config.yaml
hidden_size: 256
num_key_value_heads: 3
bias: "none"
tie_word_embeddings: true
MLP neurons of a small language model. Each row is named by its layer, matrix (up: input weights) and neuron, and shows model dimensions 64-255. Each number is 500 + 40 x the weight over its row's rms, rounded and kept within 0 to 999. Numbers have three digits each.
After each neuron's rows, "fires after" lists the tokens most often just before its 100 highest values on Wikipedia text that the model never trained on.

L9.up280:444503491476531516452398475484460415530449517494495546456493529493551544440468532518480517510483524528467453458499558497551484473533524510522476541467596500498518502551526511485529513524614535453491491469512518510444511521559448506512530465499489565408414475567534438500476456486479517434409555485548399514458571531444556451454548553494518560482493478500462553451488493473412540471457442483489456546530483537520513522518523448467505464527483473508537523546476560492567538541504545430535520454516436476549462500483529505520522510516474581480489550551504483517478502568565568454
fires after: " one", " H", " he", " He", " h"

L7.up263:524442476500474457478492513565497484455532508510587432476461522516515530525509440492526513441597500505504404437507554473515440494542498526549447503515504462495541427448545499542465534424548542461481502420536549539417452459584469530560498476500524396440464463502491545533471538492484481513513557477443526507516529456537513471465528462472545474523518544489490537524535437549469556448460459526433486491506515578516489559483515520483442501474499502533452521503457435494525508471513504425590524532495541552545543485508492438462483524465551529526510514507525455481482487482495524507
fires after: " in", " the", " of", " for", " by", " to"

L7.up261:482475473489531483507500529518473503523447564476514459482527463493504474426513475516488476495520445468423450474611550510491509611551523451491439500473503538486566526452438486522620540501538544465462472490489495499474517524525483501501496562514496467418500488491507512472596466474470449420493515482525474544494552507436581500520485522442492559507536510447471513418484454499438560475450494519485545571549524492503479494479541598437496581558514498455521476537489565590544494519463444456465515540524508446514480562482463488463479566505515439542511519569481548531565516525479472490
fires after: " G", " g", " ch", "G", "h", "g"

L6.up309:517502438544539477511497543518571458576543464482530426554525491483517474464501520479502544512518559480496569612493482513434506561472526434543525472515528463492519425528527495608601476498448542513477497480482473500445506473506485519478436482544490545498482514566454470472466469486458448517544447549529541569532499507527547494494525468500483520515447473501478460413532509430446486469479459594509494563523547563508531528493455524434461521555445518435491400503541520464552528463531499459514482485491492431484481548456546488484494478518446498544613546457594459568571503496475470458
fires after: " N", " J", "M", " M", " S"

L5.up405:434438481499495415496458491492529516496473563514553471425567509563504521510515507564426538451568477478472465527495490489404504488483526546453501462492516559547541409507489435462522548528566522425472504464476507464471529475586548542561494539492427524467520447540519429556479487411483415490533553473451541598549525535435532497492522473468604509458486509538547533438587472494445528497472442468497573482513494495510475510553474543443455469515497497541495455546524514476479556499508454563537558502496539487425527528454533447479457492518480469436564586543562480474564473500531524521
fires after: " 0;", " 1;", " |", " 2;", ";", " 3;"

L7.up579:469438550590595560494540481543520512510495527437520518504454463522479427498587527445466417492384583471499544520607517509433508544534511427484411546486491568578514511492509550445519472514552497465460493534441524464519539459530464459437460519536444501514548465490498453512500464495555416543573450540455506494413515487481551497489516478554548589516525463493443604434515448474519571489481448439535510503510511432510505476583490545501538564552422491493503506520540500528550544492551516520559485493550485469502487498528508554571499526472500516438531519453441514489493494530510488518
fires after: "r", " c", " ex", " Pr", "c", " Ex"

L7.up536:514520497518547456549485593423481503564516446546464472479513498468511467403468509501418517512438474517601543502528465491500427505496568470398504546491510526443489464490504488493480515548511506500491490605512578505469512505478543526628470525506435504509522491541472483536524526457537431467515510464453484531534516530494576457481471511448438477518459501534509540456526470531511480534537529412451543551515545454527504567461461549449470526458503535521485462534490534483480478394558455501558468442495517472551491542518442499534496532493530487519561513450527577494529431468489505546
fires after: " j", "g", "j", " g", " J", "arg"

L6.up879:458394463570554502463504507476510517554492431495513540554516479472490445523505538477488507519455521522482540471546451415483453515472492494453520467477502531503527396460536479435585512477498507488465517575512566403461545442495453518444477507461478530479484472530451526495465529444534522499466443487494458513532566442382459490484508506553492498515585550502496482456476529460481480500521438557439545515502487520426442493531441539512533531551550487505528452533517561443477450471510528391511536516506503483534576469560545488556495511493514455398542530438455461506547514550571501532
fires after: " one", " A", " c", " an", " C"

L7.up784:385410454473540559514483466453464469505518465397408567545539543491513488472467465512452574497503487519478477433500415533510558585522435487477496558489593553481495577541473488561544468439573486502480512524514454508504461558463460569458513514484467531505501511525485418515458474462465576504471458523509449526512501545532538416485485553539490495491574538523471474451544528422484542493482493425489512539530409515423505439561488539473444451516454546445525500528473465465526470568509466479518491554509485446477529460506511545471524500585517485534493518541545449539486479470529475430
fires after: " H", " h", "y", " do", "o", "H"

L7.up882:458499480518551449558506543487534451444474456528516515468453513456511504537473539470410522486453492497478447470531479519483499547522419496497496584543470454423554529525496445526523587516508515469471555485509475527504512486555485482467501490521443481542477525501456499545449558537485444482530519469501531487462465484532451433504493489621499496510513544514425452530484534515418472477528470574486484542590483481488506532573540523548562486518403525532525535527411508492580495531600523452545509469465473501572548461471591525502468539428565523486570507452455423444545481483575472451
fires after: " H", " New", " La", "h", " Chic"

L5.up437:397462513505476447544463488427505478523541503511514500494463515409569480468517484511499460511539533529591469585438484456486491514564519539496512513507491529486491546546409466432489526487489447473459522434508501465473568454519524474496497469501491529507501490517476495415579582494482533508459529429492454524511498506490545489485562493490521540440437466481508563472509521537502584508484582504404557478469457475500560492518529535514418452498396513494533582536501591442482554489488506511462492493548562451500437507507529476546501497586462501530459567516450506535479450503500389457
fires after: ",", " which", "s,", " where", "e,", ";"

L5.up415:487444530486499398512442525452523520450525492532491534492407525447479435471488458448505477433500505494584433576479451530461535513571522545513519479479520593498518495477451443520463562541469499538498479571511486479503513412512519506561514510535498490460462511533522433525500550517491458540519449510423488551549508420410517425513587503488558504413515485519449567457560447507490501513504540393500558488514479518418500538502462545517502441599432514505516492527406483545542515502494490517456457463538528482520465522525551511429480434529545499528474507529405511487571476518509443474
fires after: ",", "s,", "a,", "i,", " and"

L6.up914:526457430557492445563479556535481509475500536376544530503529492517490522495532529497549504536523512572498503435482494514486539487504509540478532461504449562551551449539504462531477532499517435437478543450518509439473569559545452552533510465486447531504544426537481494472477450521507421496511495464509499577544586514438532454463577444570529537465502467506518454452551571511523529451472500413525489508511451527444587487529524477486419452453478523511456455517465474463484491469508493494549555531530493406443474472489529459494508478535467485447552568509459463478466552547582475439
fires after: " |", " 2", " 6", " 3", ";", " 0"

L5.up905:504485466539579423450470497551487489536472494438532522504581497538505503460589515551493494484501493484464449573479492533448460488483504534431523501540550556543572498468460451406474471553510483368457487485516513475454472502568551458560478540533432502484514479513564458469411448414508526516526495469493504597552495507413491500531487511460524462499538532511517516466494479559530485511421466470522544526520464568460435449482449594500442481515499490543515518527485492542485502588521495543530524497514502538520521497482596472458537435480495449445511507460562456523490523496532523456
fires after: " |", " 7", " 6", " 8", ";", " 2;"

L7.up477:416516521503585486490479505500521416528519433462554516467481406470495508475473566542498493524472536481454508517487539414578529515487546523484464506496481555453602526430566478539464568491473496493486465540441574500493574490525437497489453508494478546512499488516466531504443504545509478517475548566475524527424533461409532504453498505522472577492506499617447489451543531469528551532508548502487510499496404439508486511507469529439535472557448523466497543519441526483498480494542490502554498495517498398458504519481440483512521482504533481511535536462522398516533535591506492383
fires after: " C", " c", " M", "r", "C"

L6.up648:519421455522513497492469525520450555511531542502505475497509500489485487494533524494613556564508532477451473498475503479507512457520540510451487588541568511503525481519412479468483529467490519539475514433552508513484455444566561577461537449477456482523628565426547428497461478485450459470510525426458526484528558473571515513470547518498480593452486512497534573479483391516477491515587443500448510539470508559541498536469478549457533504436408513476440432528477486456485508453489557498520546439519509482548515450413573474482482444457499503488473483486557478511534495536474546522
fires after: "=", "|", " the", " in", ","

L6.up911:419461519472473482454485549481515542452541510448543549502500536547503498450564489522471460432506467473519466493568507472524409577527570488478496440481481434536516535474622513496499557559571481418484485593495545487514495483552436457592426544550476460448508434510522465504473449501505472463481519525464457514501566497448527537484544526436531420510471527406483500474484547503525580523564519503431586456519423510532563494507494513422517477557490482478531489553518530495495473499535496558452520462468459548485507539471460453498489512479540566454523475541473510466487546488468486513
fires after: " member", " |", " president", "retary"

L6.up921:468437469460495448486464498476543484489495566516586491492498470501518520510589484513486513456499478476490543459479503478420501542526563446555550502527456512499614528500569490557495492522499465453442496460503514468468517516433501463461504463569426533487511510585483516500520464462417548484503499550430539556562572383460596476458544528529497543521486556522459462429556500525495519465518470487441565575518464539514508588526485550454460538555488500463476409541497471426454540446471503484583507534502510468513539484436514501472574475479544521558518519520559439475511457508420510482
fires after: "N", " U", " N", "S", "U", " M"

L9.up147:473509523464540466545520564410507523494445566403572493464539551545499472524491477447521396513472524480465491529478511518524479551536534557468460488536539536597577503495489515496537481467549533504496567499437485457531493455610482505555458464474471546457478483547362443471527453506505452465484480484482507551475509553390526482508581546471487541491533555409459509524583544509496578480440526470487484469531497502472518466479490495496500519611540485536524535521466493474475513505470498514489431532497516444498460506463489442539489540531508511534514538459501482510441522528577512536
fires after: " |", " ent"

L7.up902:464495403519518546517470561467478421484598492512498474489498490546473434501438449515516474420480504485467494542495533494478490501536536491470461503549453530495559546461502464552568557515590546487460510531468578467502572444548490491479455411462522481519534508477542520492452544492548459577451481578472424548526519553439519471504539574452516506437471515533466511466504481451474542534484517383490533476471513559502515527526544531487516493554506543516515450509471426503509472568476484479477465447458541501495520441546548499470537508493550575532533487479532532493466489480515488571
fires after: ".", ".\"", "s.", "\".", "er."

L6.up969:431495478503491481559443529488529503458530503525460484522494429473529445527469451474519529446524544547472545521403490491484467438499497486457507506490521551469557448519545452575503493427508475480477467512484537478475554515569486444519480478547532541482483497475503483489542537528512477507533513566462495588580581556487580436483617505534496527458485461621491528427516500477468467507502555470497572507556505499491459577555480514467456489484493541460530452533485531447555452515495439485577524527550528416539465444502503521518467543486536461531528500465484497513478550472511417471
fires after: ",", "\"", "s,", ")", "e,"

L7.up242:494474497520541477516521506441487491479499524520438500592532524493562484546491445489416557433511507495513510450480501480431528563513439475466469520492531475536521481457466497540480478538565480447488479540476467498437490562511425508545514515521395515520477544488550456483546462493472526466455509497501512565560511517533476494526497551515498518481556472481441508522479526444406491497455535521547537583520433424482525453554479537521489550493406485480530499543524525405548486549513485480467535502502501426485552458489521463520511520530530457491527490538492452508525488494423453481
fires after: " h", " H", " profess", " act", "h", " wh"

L7.up96:462393536489522457520496477457484541515503462524435518466464520426624537514574481516517508484558522501548621473519465528465503467507468465454492499538512470495529491442509462517556514475562508467474581515488445442443478466505454465576446518510495459482430485489544518525474525446494495553530588509524524505539522552524495466510479561522504480499494556568486558453457519494517491507554515539548441531505533506522483509507413518489539481444464540511474533504442488534526497479517461479499557460520528462591510502418490543540459495532548526543529447522476522500561439513517512492
fires after: " J", "ij", " Wil", " w", "we", "j"

L7.up40:484444439518488462422519526501491486439453468546534497480556550519512467435461542524468508456485466443555539471521420441513492560513523579548520455556432522522521484453538514452465472461481514513490499508446443573488543493469496581511546510505436383536504444564435521565546487483499466511518503491503448495459553518475543542523602529561430527461476550455436540512482550515461525460561450541449490481515466501481464462513428522459484525445494508498492497528507567493538516464535500458466531472434543438465601532533519466411508477562496510475580511495486439514505511517462512481
fires after: " C", " A", " ch", " Sur", " G"

L5.up6:440400448556503492504468540562446519503486523558542547453514489500513413516488548525578509559530507515440506487529511476504488429575464530508463553554525626501594418488479490525479504556542452405443500478554567492447573563475487464524530489467469476473547525531503461493462461520502554542511499501478486496494541498490471494522558449492577523484531571475541499413533496552449486472534461534424518587507503505498514457524498490536468491493497522462500445519477549472490502506508494520513565464511552559448531491491570444477516429557472470422471582484495441558559544527557452419
fires after: " the", "=", " by", "-", "|", " The"

L7.up270:501512541470544466532494517469545443528492500408517497507531450596496513425508506406473544572471571437522550424544544487435542533526492443458576551515445546540519554525464513446506561481481507509472517484465471447495534467455490531466517503505435484458452476443500414566505472429494517503497453572524452559457537516495516444539488490501420484570555509501503484526554508483527533453460459415496483469481451437533518521510558587472539511596475513468504509524500524577469534450590459430456476543550584442465498526488563490493478510471506487503489492504530489498488479450465486457
fires after: "h", " h", "c", "as", " G", "a"

L5.up672:457461454484569553581513504446500575504458541505538520500557453525491511517510524462544578485526614508445506583505481506461518509515476505405492519526508519514548561510493438482553517519536512449458482487509556406481501501502545449517480445539461446505565512514564518457502482483479489548496523543513458568514558493439565524509613459476592527471423531525469551453469502485465470439528544513488501520521481449518525490535464541477550545479464514495534486525506576507493517561476506538544455507490561485437480392453530423433543498517525474485537498466459431549515467531492458427
fires after: "\n", "-", "=", ".", "|"

L6.up68:426482487553498452472499575438437439518501511397536550552487505559525499432466447497408473460427502521481530489492505454468522553502437486432391555564509504533531536465487504447586503535553577522478551559540557537466449461473552483503489502478460452504539509576536507594477484496576457538459501519497521555448537573457492485502532489502469470522506521547418520496443476533569467463528502489480519490481487503439535590454535496539483446580500527544490536498434501509517453535491536533455523422471593432493562491455515440527514486561541518439458491546550518520488460508511512555
fires after: ".", " |", "s.", "|---|---|", "ed."